MLP neurons of a small language model. Each row is named by its layer, matrix (down: output weights) and neuron, and shows model dimensions 0-169. Each number is 500 + 25 x the weight over its row's rms, rounded and kept within 0 to 999. Numbers have three digits each. A neuron's up and down rows have the sign that makes its largest values positive.
A block is one neuron, or neurons of one layer that tend to fire together. After each block is what it responds to, as a language model described it from the Wikipedia text at the highest values.

L5.down139:497504451479495515506514531482499485500454521474521489491483481484523514479524484537501507516503494512497432473458527486477484502519480495477525509476521523506529515486506480462505538474507509495466494521491496533504504507520523476505556508533480486510514511474505506478510517519502494531474515521549517503501482488525505513487496495511511527468489518504512522498474483493486495500533488496541486535515516473505515507519476501502482480489479525515510481466519448471482480443491513510494504460485525496465518480
L5.down482:494534522520538548472466519499495519521451437511484521495499482496494486502514485506493460483529472490525518458474478495497505475471539483513528523474487532507499486507545492527457480529510510549538520506517516495535533505512541507500560515501435499502494504479473502521528527489507521508545496534505507495526498508477497462449526519467513542492522473504457519481494462445515536475536525540520507535488513452503515502476485517491501469505480524461534493492497507495495514500485512500527475459459483491546496455
L5.down759:503463483492520519500489503485478496457504445532505500464519534487491538528507457498483497495494491493536495510434483514534505507524524468514506537536506535494493431490487474489476481508519496532511458490499491515484490533516499523513517502514472511488533478498530534512514467484538489496474491506512546462536500534507495454467501494509499505510515501517516484455473540449500563515482519529519523479485475485522502517490518489471500465524463495459489524473464527533476536470531535498476532509498550485461521478
L5.down984:505471493490488466507506513474473496543504528503482484490501450504537488478502519511532472520485519487520511525486483496472525530554515526499502449515476524501508508521520464499506530494470490520475467477487503492499510486512491545503498497538494507505491447496532520506501536467484503481521516448509516504500493471519481481497507502465570509526525503490511501516493526496509532462536489496517525503494502508443501489491526486518544492517480534460561490454533504479504503509528522527511520465474492523523452508
L5.down1191:476490505501568547518495542458452506501534499515536517472469505502502486517487495510486480510510481472526488484467500484497480496503498484463515456483489493559514477491520493484505508508476472521486477488494507458493493504528485478491473507549494498460516485572450491520493568545508504475551476490443496435569515527517497510518481523475535486532551545537531484497486488519539504524532499522522507509455505516518495480524492509515506483504471496499517525506462497515456531478514539528486481508512477470466526496
L5.down1259:460499535526543469517519488517498537511565446484465523464544485474531466483511505483489509542532487442470503452499518495519515458472494508541514548530462480511483499539509500507454499502480524534505495487468515486502461519503523482491487520484506488493518506489531498505482553530495470483508510471520522494492506481563507507523507444550476489496510490539488532504494511478489530426502462513526495452497514482543522500470490519471520458460465476486473504479453474489501483473542505473488443490494473502502507505
L5.down1279:494498468486518498489447477447501521556491437488519525523503468500520518473565519528499472474505479499514534502491501510550512489543478471519532528544501536552463499497546497488490459511478528481469473519484511453505438533515513489499495498450477468543488503537484518487527517510497490493532528504499572510513556533516502508487463497535481530507525466516462496546498468511447505529498478527494496564493460515529516500495525493512546545494518527504521508485531491479500505485470491531515521516468520545515498517
L5.down1320:472506504482524549461471456482468513477484496442506502546485524462522468495469514492469486521492496476505477468504472501494514491504458490515504475500496544496487513468479516470485531526526528502539500502490506465563440507490484531512484503494483486529484505512503501481486463513469477441532490541462484511520558455515468492480439475445519543493522505496513482526527482463464503478501479466461484479481510523508518473517516559516465500557469509477515518502491479475447502525461536417475478506499516483539523484
Fires mostly on "all"/"All" and other quantifier or focus words like also, not, any, only, every, including "All"-compounds such as AllMusic and All-American.

L5.down142:482512450495482491515511464508479543554460523470515505485489497518490465452450530487479543502490528483495462519494514500492498513485498495520525469481504535498545506500489509486451487539479554505488464501448506655508461462477471499510548522526500552486521508520462515515472507515507506523519477490503507451483515512505507511501490495549502531446498473487504481485485478563494479495469501496530492533470510503502498510502484494483516471482449453497488487527455531515531483463485478469518520511488492479518475523
L5.down193:484500478487515527484508488516496457550494466504504506494501499517521498487516516488499520507530486502497512515463488499508499495500471470534498478506489488513463490517516514510503524481492498539535481478499531512498472480495528541475489459497472522505481498524473443474498509524441474507493550474501465469478498499509497493548514492516520512521495468564469476468511476509467512463497456491556474488459528501495510479512467491451525496505538522470459534488510495525531474479469476518464498489533474509479506497
L5.down433:488498496503503504502500484516452524502482498477496477515521487534489508513441466494521497496478526467502495472512462534450512533475487486473500534493500483518504474531521511493499510510494500498489505506509503720481477502539464480499497468500506523507521522475532517514474511478506505483523506513572462489459478511529519481528496516492468497562484492502487498490501484518532514521482530518502502493519517490511554540489490520511512518493478507505538490505460516500500513492487451509543511506485534480534513501
L5.down674:481466508491485484505501494469503487457508485480531491511462495511493507482548487517514484474501516503504519536497466475479552533486509518546506497505471485527507469486484469515514514506521507467506526472537508549491479460530542520526486499501501534497462526466505522506478493504524503459527503534509502516480507493508532483526473472513483441488533478426477460442496488545491523489535479535483468454477488532525553499497540482531470507532496495535541491480515504472480475486473464466476527473493481513499505509
L5.down700:517501454523495520536505519504520508514471483492453459498537482503521513513472497500510516468490467518488547519518516509495513537504562552480505522495494549496469494534508541506485497537515489545503514505468455533525512519564531500487528535495534525500528548490494462496501552485489481529463515491525525461498500469490448530507490547467483504485501519527523522485504524496539519487465503471516476513493527498472500468515529499499537558499499494529523502539508510495550501488541469477512507487463547507480498498
L5.down730:465466494478483490524504514449511513491469548474512448472531494475491471452446515518542461506511495497491486503518507451483485534480520483478525494508513535476523540474501498515470495509523517493475492498477510514521497510523511522465471513531492464516496504485514502464515479481527463513503495479490475453454459522494510510470469520508510476468491548502534481487464456517529489467467516530496494488493496494517531518469496520468467496478461475500490507522530503511498515465511480508497546477526479520501497544
L5.down929:506481466476501510492478467501519497487494503486485470486484470526494490473507504517509497525528544478503483493488505596486479508494463473478512486549496470507516472537480513488504477515479518509498517510496458686506473487535472510528524491496511511533475469525498456502504548525473524500509570498503514516496527507519487484514533491419482465492509484507508482481525493535530508527472488492474496518491474535482555470504483490502515506484467485491513475508497511470495530443502496490490524507491515449513466521
L5.down978:511508488480502514516474506489512486509515496450542435490506492467488510502532500511477509503513534519510498514497498510459478484529494508518504507491477469498458501522463504475521474529516524533505550479470484550576537500485531479542445461488492479486514477491578473526472509473511530477492483513536557506493530483534498509460473506488482511548515469500525515505489507502522524457485455452492469460522484505483507546497496475528537493444503469509491477457511511523466511520513479532466499486524526486505487528
Second or later digit tokens of multi-digit numbers, mostly in tables and lists, e.g. 1-3-2, the 1 of 11 June, CR 25.

L7.down239:517487511488510507480501515526482495555495503474512527507509491490463473508508525496490523534519510518520457548550503512525521518475507515511519476517472518517479512533476509483510478467499503499492511526485481490502496471553453496552494515490481505520514493511528530517452497503536542477485512545486515446431455486501501519487453482512463465520493469527513500494560536509493507511477505509457481491505507482477504479542528511474495443500503531468513510437491502517524519546518480472520513502530481526537496510
Non-initial digits inside multi-digit numbers (dates, ISBNs, statistics, route numbers), plus commas or and between listed job titles.

L5.down165:487475443499513484479486491441480554482447529513511514487521567447513491535521496492501506551516510514516443477520520482490520479484478524524494535475508501473529492510507533499494488526497518525515497488503486630474494522503476457473508492454497533478518495504514478516485474518460479532542502526515554495487497521486534482495516488516511521506475514554507492503495489454486493502524448485500504521494539498485549492547521527509537494506490491488477523530476520456494503490501477479509498455525504491473508489
L5.down234:487511512537496527472459476484522503491514528536486525464530514507474495481511499511472502474440497491459480482525484505480537524474515529547516564492471458526515531528550494443467476518443510478493503498520495575490540519498495519561516505516474492483557493505481453523492518480509495481532482454515463487466457489501480503558507428497493491505524478463508505525530464487479491488494478521533496501501498516507554537493501551475488493512476531493471491545477495508478492499495481545508487485521527482515559511
L5.down302:506524519477504529533516502436521550510512501507510465465546528440537491474510511465520507480465500503486515488525504450495471465480487491505482485507465457505513538468497461503468531494478472458509509501493522541490523516481512478524481565483469505480547487495509536487539538501480509463496531467501485551531494494466501478455461501564539512483510493485501499495452493483465535520525465536517523510522491543467484494519503497485485467469522481517508482513470530491540454509506499484438510476513456503515496516
L5.down526:485496518529462510505514527514505511499479542535527530531539558498525515509520510477534502489485480451505513494525504491509483528532487484531497523512545475481471473482506475520519500483530498514495534520516503447480505532528525474509518493500479488467468479479530495507500474495489479473555430496473492512486543519478537491519532481523504500500508486503462468509510497513514485477491519510517538483506468532475501503547558548507471507499476547539462506496560500469528534484494462472477487439512517503520513522
L5.down570:493531516501502502443471479463492526511511545527488471527498512534516465539489510486501512528515492518495492500495482481501487490512482482528505474486478494527538489490490524503517473539461487454489516495498523617534507492504508508524507501511503448485502478508487508475474482504522482496532454502552514457494499543510515479485556462522522561498530509490452492481515527517507485463516507482503458493538516503482455472555474503517472467514482495495482526523487528463547498491519485528550497480500506494531494481
L5.down706:508543475430449486520481523484494502503522485504507531507500486486498496517477517511472450524504485521491450483520512508496462555465531484489425486500499478544510541455502515493536491494523464505527478555491531609528502460556532529518491457523443466477487479512477484488449477494452519481515496489541516506502481477503511536488491509533482494507504474515443509502499475519473518489524541452531515511557550501486522438503483522473497526522489479526452499521532503462494495505484480441455508495545539539509478502
L5.down880:523520466507518466500453476419484552490441549487512486515502544483503438506504470497473527544492501508525469531507501500473507514518461514524481497511478473504490532543512522512489531528491502493494491500484499608511517509499489462504479473457497515499510523480507506498502474516498507503488505517524513504464496522505521461534524506497511480498499557520482506493497514513489514529509479465492532549514514484499568497527530496489496521462478447503490513514449494466484502473472452515491524465516479515530495486
L5.down1037:505534490467529521484515509477552508477502496517513530490511521517478520472496514496502489501505561464515539529476484509511505501485546511496493449541511509494531481488456492526496543484501463524492505498540497495487510535474514499504483510503558536528546516501516482499510465463443498521524497481491501469529543513534533526502506553498488485485527515532468505506497505465438505568497560499512556510530502510479499522474504501504528512502509512497531496507466477505504470501491485479498504467503451477468490475
The first digit of a four-digit year, usually after "in", a date or a dash, as in "in 1919", "1827", "31 December 1806".

L5.down67:487520502475579569502483552468526457505499505508517505460513510512498492543489486462493505502534530556485502523489480443492515512489524500477501490477496460488516505509476491504484493482487486501459481519468533323498494505537491502564496470473504512494486507464458517484503492507508494466518548461481497501526529518501473504491532493505527506496496518535478467493520508468490496525497495496518536508465510481518499497507532504526497487483481515484526514473545498463479519531524492473519501470533454492494539574
L5.down275:523537518470551569505509505491486504507473559498495493484507503454516507532456534468525505477490523517516487510498484462506489485473528501524546508535515549498493492453515531509484496503475513531464478493467508389508553482470495494545492471481517529493453511551517479498495475490521500428450495502463468503510512493493498543517459548547497506461528544510555472481482448513532506494481496503539490466484499472506487521492540505497504492477514552477459513531502504478455474516421499531545544485491459555486523526
L5.down340:494447500499477492495490502482499490485534534520493494503537465446485477461486479495508530496515528475519532546544493461504533490537553484483521519466512522529497503482483518488473496502496490488488502473463551339526500482507516462469493489509498529489484483494488495510523517503492519498485471552492501520507556490523496510522501525472517497504475514491515486521511508478539512514502486492514496487509486517503512479516485473461499475485469512530479566507498497545498535517489471507490511502497476524489534500
L5.down351:471513499444449486493491496516520479509515514478507468510501530511569562499505499513487464494510520470491513509498462482475495511489526530498495474477489452494500498509513497511480488526504504505527508514444507461505543459523530528501514516518472465506492468489496486489499512538524511470551513506497553511515546476533468486490499418562514562490505483488458476510506536509532529511504537535534491516491496488481510495499567479494492477462466489488499474507520529526509492432521477547478572495495473494513464521
L5.down567:563510483502505503500502491492502520503480511523478472468546572475484495488506500486532515513503548485479532453510492487487520503481503521492521528550517472505502470475449512510438508545502509511512482482513493432514505485491497501477489504487509471513476511515512531460514497521477502502496512490485475462511507511497518498489466482517514536467512526511503490524507470485540504489487484522483480509502510493473556528501476563524552496506500520543492489449501466498485466521489460476491542517480497464485460454
L5.down569:486522491478521546521485508519506482464496529505501491485485506446475494496505511535474486450473485486446469519513473469499498536495505481479541499478505514528509464499477496493459514476481480481479496469487479447522474519516537462532475499491456479495504495498548515481482513494542520474513497509519515490524499501511536477490525505514513490491537531470500492480488541528518523513491498485520481505490502575511475469530543511516496477542495506517493495502486522538510489519508482523471527454486475565461509481
L5.down653:534491535494515509505516476464482533495471513532485498472498546465480475500480513513574486514497520465476529485530494469493482540440521522505498548557523486511518534475484501496425504506498460495533502488525491493489478511491482517497532492507494477510503505470497485468514492505465475472497505484496481506518509524477518451503461483515487542525523532473549519498499477506563508520500497568494505528468520486483557513567451551513544510526483500545515502460537503486512479522479520506496517545477486480493526485
L5.down656:500506457470507469487502494525515609516488488548506526484485529452488465499527510497561520515516510499515495469479507443459530510496477526500531484509513493530497468505484480529483481505503461522498519509478512519522505488484498484477528508527466504491501514519531519510511489542485479472501544494514497503544505521485510475513499498515457517519497531533510510505526457510508511507466506565500506466509473490492546504490468496532490540511488517536459448515485483503483490490481479498514537507513502506473504506
The opening word piece of a multi-token proper noun, mostly surnames, places or organizations, such as Gor(izia), Drum(mond), Crow(ther).

L7.down1034:530524524505489515508516492484497511472492516492469483502510489497505499468467466509455497492526480545481518522502505466514506490491527489522497474492497476500483471513496514515516509496503525468537476502524495467504532494496526496501488476491479538503515499499513498493476480524479464506476510516502481524504490524484473506528499502505499469518486489517468506523489520474487498512519511492508507518512503489487498528482498498492520491516478489516490515504473511502498508503512508508501510483463500513475477523
Opening word-piece of a capitalized, multi-piece proper name, mostly place names after to, of or in, such as Kl(agenfurt), Id(lib), Gro(ton).

L7.down967:493538481501464498495491525509507483517483508465482495508510492527508463517506526485488478544495474459524499522496486527495469540500562479505495501536524510541499518481462498494531483507470489474449502511485462504528515467517533479477502471497464467536493502511540505505511455449503477534491465474501507511486497480495515491477481508493522469496497513531511442512508516457490538506532496562497472526507488494517489496469514507525503522527506475483494472474532522533466497454497473461491531520539490534460505480
Quantifier and plural-determiner words, often sentence-initial, that pick out a set, such as all, most, both, these, many, the two; also digit 0 in numbers and tables.

L2.down29:530479495504490490521438549479470531506493494491517515505495491479530536467516535545467510494469516490459522504522514542488461502480478476512475510488528520528502505504499500511480527541494486511516537485502445494483524531526554478523497513463535489534480477507536498494528515502547512529539509512471513515508520527475537484519487491508478541541542480471505505521494505538519507451532461530519509516486559495528493487517490509555469500479481488418503511508487505545487506459510499495482534511519481488514496532
L2.down107:520513489469496518529502500552558508476509557496438539528510473526473528471528502484482506478493508465521494503469504513472527467516501418506484522505502539496513505499468480503479505445466456499547445483516474519514534468493488505492512540526505503470464522482512529502489518469491504494439495494545512510510528522531528503509497525514519511466520515517511494465500499515501544491493456525511517507471492468489480524495529492481484507495484493461503494526504483455546465486525547499502506556484495470500533458
L2.down543:452533510484516503518497506533524514470533494511445508501503489531540538503517534476551512490503501512531470485522512527456541469515519469516462491507473488482507496517514511549483542512449508504507502511548524524469506503475490504473510501524497525510483480479471530527477518508477456496526510499509502523501515516527521477481438519514505466501479505512534460482522552530494558491483515511538485483455502517539514530483496478544493466483516503490533489517511480482537507521456485488475524499512521500515459488
L2.down569:471444508459504494544491544510497511520518527556472499557508579493507550509484522523483492522530509494486520502495504523527512466524527469498477560518518499480506517506477506507490518454496516471486527547498503544477527484483548499503465492541534458511469506507472455472541479528499527491481499496494477529518496544515515505504462476465522490475459527532560514485495527486487502464469467493506493511514490492553521497441506519471487509494529514474523502520501459487538503493498491486531463491548514510464471550
L2.down761:473519518464509489492479530532512514499532511550478481531513520484570538494492537500507479509508524505487524495498540538481523514543519464496482450471509498488497446511477471522489545514460508493505507529488525507492513470484507525507495458508513544531468492520445511507488472488516479476487513483507524508471522510526512486512476511488510517481503452476451491489506498515484522528515495461445503517489514484520512551555545487506500493467515485493501518501511505507560495488491500501498513498452488494459467504
L2.down934:483533526536494509520469526515503491523471519534489477495536509536506537473522508527528506471516556507491464573524486480449490522499497456483457517511539519490442480518506486486478490514501519491490520502504465502547528447487508493507553481512540511487479497525497533503483462492495491482479515529530493496519521494522503497519485526480473454524511453487470490495514464496474504524459485507509452539493471499535483525462489528522486535536468459517510475494488523507513509509557518523474503511524535506500472552
L2.down1019:514456497468497531533527515499561490503498515513450498518511550544513533471541523493500436483519565457497504518483500517525501524541538514526502481498527517460478482491483547487493533464469537469505491517463492519497528484520494453514527491547534529499489459520482478476480495480535478468473540502543511536466547513491523514527455524463500506505488467540514462527532532527531519522491509507481483496488456482538506494557503499533496527501535503465502481504492497507495495498490493502482467496494510463463474550
L2.down1064:517527471509475526553525495479505464468503492502509515533527532540512506477525487467499463524479518495485508573436509517495541500509521488488523483472528546485507565551506493525502514452489510460507508520534465487530529486516513494526508499506455491510488503518490510543459478510478507507474480507462492505479536482531516481465498517520547495523518500459506491498479504502521520483548503542467494515483485480513490521474486486535507499494492504458528451484533522541512482480511540481486517529487508502468528518
Digit tokens (mostly 0–4) directly following a leading 1, forming numbers like 12, 11, 10 in tables, dates, scores and ordinals.

L7.down946:528492474491505509478513473523501527508502485509475495491525477494522551500478491456497528512460539546438428472506512494490496502510510489511506497505506515490456487479496470502502487467524475545512537502510503503484482539498550496511489493479496496573500492485518501466438513458452501500498526490521481491504507491504462481464517485510471532466496522521487499530521504518499508507501513494525519478469504507511500478487521509521495555513490482493516485523517492546504494545508551479515496498490478512483475504
The third digit of a four-digit year (the decade digit) in full dates, as in 18|1|2, 19|0|3, 14|7|9; weakly, middle pieces of split names.

L2.down120:483483508441479510467512496483481524483482474476507428528512503480507503523466495482525523484522505472513541483485468509525504477509507508518496483515538513502508473488505489493551487461484506429501505495463531499492497522471498461513540521492533495500503484509490505489541510461486555487541493549495495550504511498537495487434538523477486452450508523485475494477456485520514496540471493490508506492481465517491491496479517514458515508526513507457516468497498553498509479531523483489515549451488517490552486472
L2.down127:508489511489461514483497476505470518507489467500528522516497520513519500541481471491566477527517500501508511526453523508470452523488532487492493485519477546436499496509519464503516493502496446483565474504538513506469490460531500515499475485536483514518503531473515514497495517493523495525446531502489491441500496472483499494514533515489478456489512470489513508541463495492517475502500501474492529483480527478526478469480484456496463549539472497483483464485549517507533517526500486483479489474474499543502483509
L2.down171:560520482471527503478497468526481484516448549482469473500528496505495520511507518522460484500501509493523495526471503467482553481499524476530477550472480498527504483497494511481495479545550512507493483549500538512449498480475498477486507496511474523512503517471510467523496450519486520504536469489516496522536494522508526507457510517540501497488456552520510535493487519500483483466489480525500500475472487500493509553481453509472498496481482507489465497522530450496509436533527517515515507513478451501525532451
L2.down537:545521510476514484499530480514528528474488481507513506474501540496520523477484523506491477509501477546531503571469494469513510477509464491518490491542504510505524485485509519531496538488499515478498455564455500492477498538493502475534482460524506518533506498520503509482483454464496470478471474494503493501530519506478507506452502481500499493473472491470451513485503513508509502515477478502508476482453499517482475492486532512476484511545498491474481462537538504505463488484494495501522525502510469486508536535
L2.down619:509544499521491481476492513482504524429483483483550439471507483490506565515472527498489514462540493526483544568514461477482508491501469502537492528475502517511503479507441485517481454495512469501494501490492476509497491512488476463458500533488487527517501473487549501482539520488498527497504489506494511511539482532525475493478489492513503498457512499482508529498497493505500519548511497545535505529490514556524514491490488530492501526526530453466497514533559523468516520494489486518475468442468497549514486506
L2.down985:507485459538502533501524508497485478523493492476455545511501528481528476484519530532526500490479528443553500502505478492527508502483493487475556500539510465492503466517489515514518509479523516539515498506485497508534469460518551500530543493506530515496529505526528543510515506493468522490537484474464492517485475473518523463427522512535497448490551508534549504485489469498500507514467452468530506508462502454495505471495504530506492517476491502456506488469527494482489454530472489538498460526455464488496453528
L2.down1025:515528488497496492488520475481501520521492460504523473532494532501526513526491531484494483514530483493518539580476476477500498467505481505499461516503477493513512449506478493494505488461501516473509480530490508502465487530528465494491524488490496494504473487521509514510534498462498513480519490557503506511502468511508465477476552510510493427487507515534461483519486497547485508554487487519506522474471495506502482518479527534490554508521484456469473497521525493493510486481474494492500498444487508538537470523
L2.down1307:560535497488506514440475533530521536458514476520493484477491487468497546484530500537497538500500458460467532505457573510507478540525480488478489499503485512497504458489502502498505506501467526500504477442484441499513520534478486545503537453459492528484457493517453516506498520501497472517511511536536535486498534523491493450478500466518490475506512493502545483499497468499520498495483450470478507470494491512552517520516522498482538516493510483473472522487499468494522508483464487494505521534462477530536450542
The single digit 8 inside numbers, dates, years and table cells, such as 1865, 1987, 38-67820, and score columns.

L2.down96:551487481489474504507523500495521489512543530483508505470490490470479507497513511489505507468491514503531450532510491471476525488479472499482498493527465530502501503504511493489496505481485495509540541498477526502565514456472463531500479538541483499509471494548527520479501485501494466481477532496519512481496487519522504470517516473495504509481509478509462482461514479452523564481514480470520515526500486499507465508520496534463492498510486461483480469490514483521485470473502470476523498501529459529476472491
L2.down285:489498488500507476490493497529498472513518479498506485428485458496483519501492508473531493456491466488483479545486479479541473476489482478519512481456504503497517504493460488491496542501494523490515527476508515501504519517492538493483497487461475525492463518509498528520452521503519541529486520477510504478550488524500479513489478530487497501463531522471493478498466499470502547558496456509503531517545463478483498523508475478459551454481459448494507526523512498513480495478508516503487503487504489502515500483
L2.down433:516537515497511540466476505535481523485466495501460512486491505484463526484521502486527511477510501464485504591504474470497454504511491502482503506484492514497493492474424535519456488461489477487520503524500541527483514521507527506503502479496502466481478507514478507507458524505519519505497511533481501499541494530498471486504524500499518533492564497469489520495497523478488513485538479493513523485507484493491505507523506517502528552493501455483485526520573476484525475508509479490540503506504506513491499492
L2.down440:512505533495457547471469498530504488492462474525482550496551498496476536483482476477504525518510494516472509502486495495490468496481509484469454513492500534510532497539502497451475528511526492497527510461481479487528507490505489501510492529447473475488496486499497472503477461508486529493526534505454505477497501483545469465475552464504520527546512487442486538497529486520505499486518494493516567495501480539468549496468517502518519439476531469456453491513497539506482441529504485486557483503482521511507530488
L2.down545:490521523504539496478490500521536511478530524498473487500438508514499490501506499461538471521473494494514497554493528463467472531503514504513475491518511521503523519449461518502494492494488547497517499514484512491495489515532462524469545516485542502536501501475484536467529535506496513520463507538521529541516538519487518477506519509485505522504551476484510510490500526487487529530473510536497463512467478542498550507495516493480506544487529500542460525492500512503515525501547477510476501532538507492509520512
L2.down733:498501503501478519533528477539490478491470468489525477498517507499500483454503555497486472494517521530485532526544480488536429534503520477473472498493476487485501473498491546490504550505482455497513521493504523490497509465533554485548484498534518520486513504510509489482458502524483486521469485520508500486508484554513490449546529514505486507479524472493450501461482498470505518498475530494490530425482557484482537495548507496527518518468534500489479504492517514504493529492521494456478495512528481482505459484
L2.down1227:486512511527487499483570485518455529479499536480522446495450464509520460489510545487483496489454512524477517506476538479515503517492525518465504474491505510512522535491491490518491490557465516494496494483483529486514466496497478497496502545471481528535467505523494540504478489492462486517528550503523529488456471562515427516478458518485455514474498518509504547466490453453525494474495456478522558502530526523484462474526485486517527520472501524447505491458470491474479463476497514513498518512473554514465478535
L2.down1250:514517485502508507461488467521513478479515512523523516509531511520498482470513478482519488510497499537499508513467515507502516517522524449529541481492493532466466521506501438464499472468468505487509491460414504527496529514517458494564479538507547534497496504464524492475510515503502507510498528552549494466558513534492475473502504479518511511473479498473520491511509503500514521493506521512489534455510541518490483481466514487535482491491436483506481489444536521537511484518458528470537517500506469518484549537
First word-piece of a capitalized proper name split into several tokens, often in tables or lists, such as Sal(isbury), Ul(san), Kob(ayashi).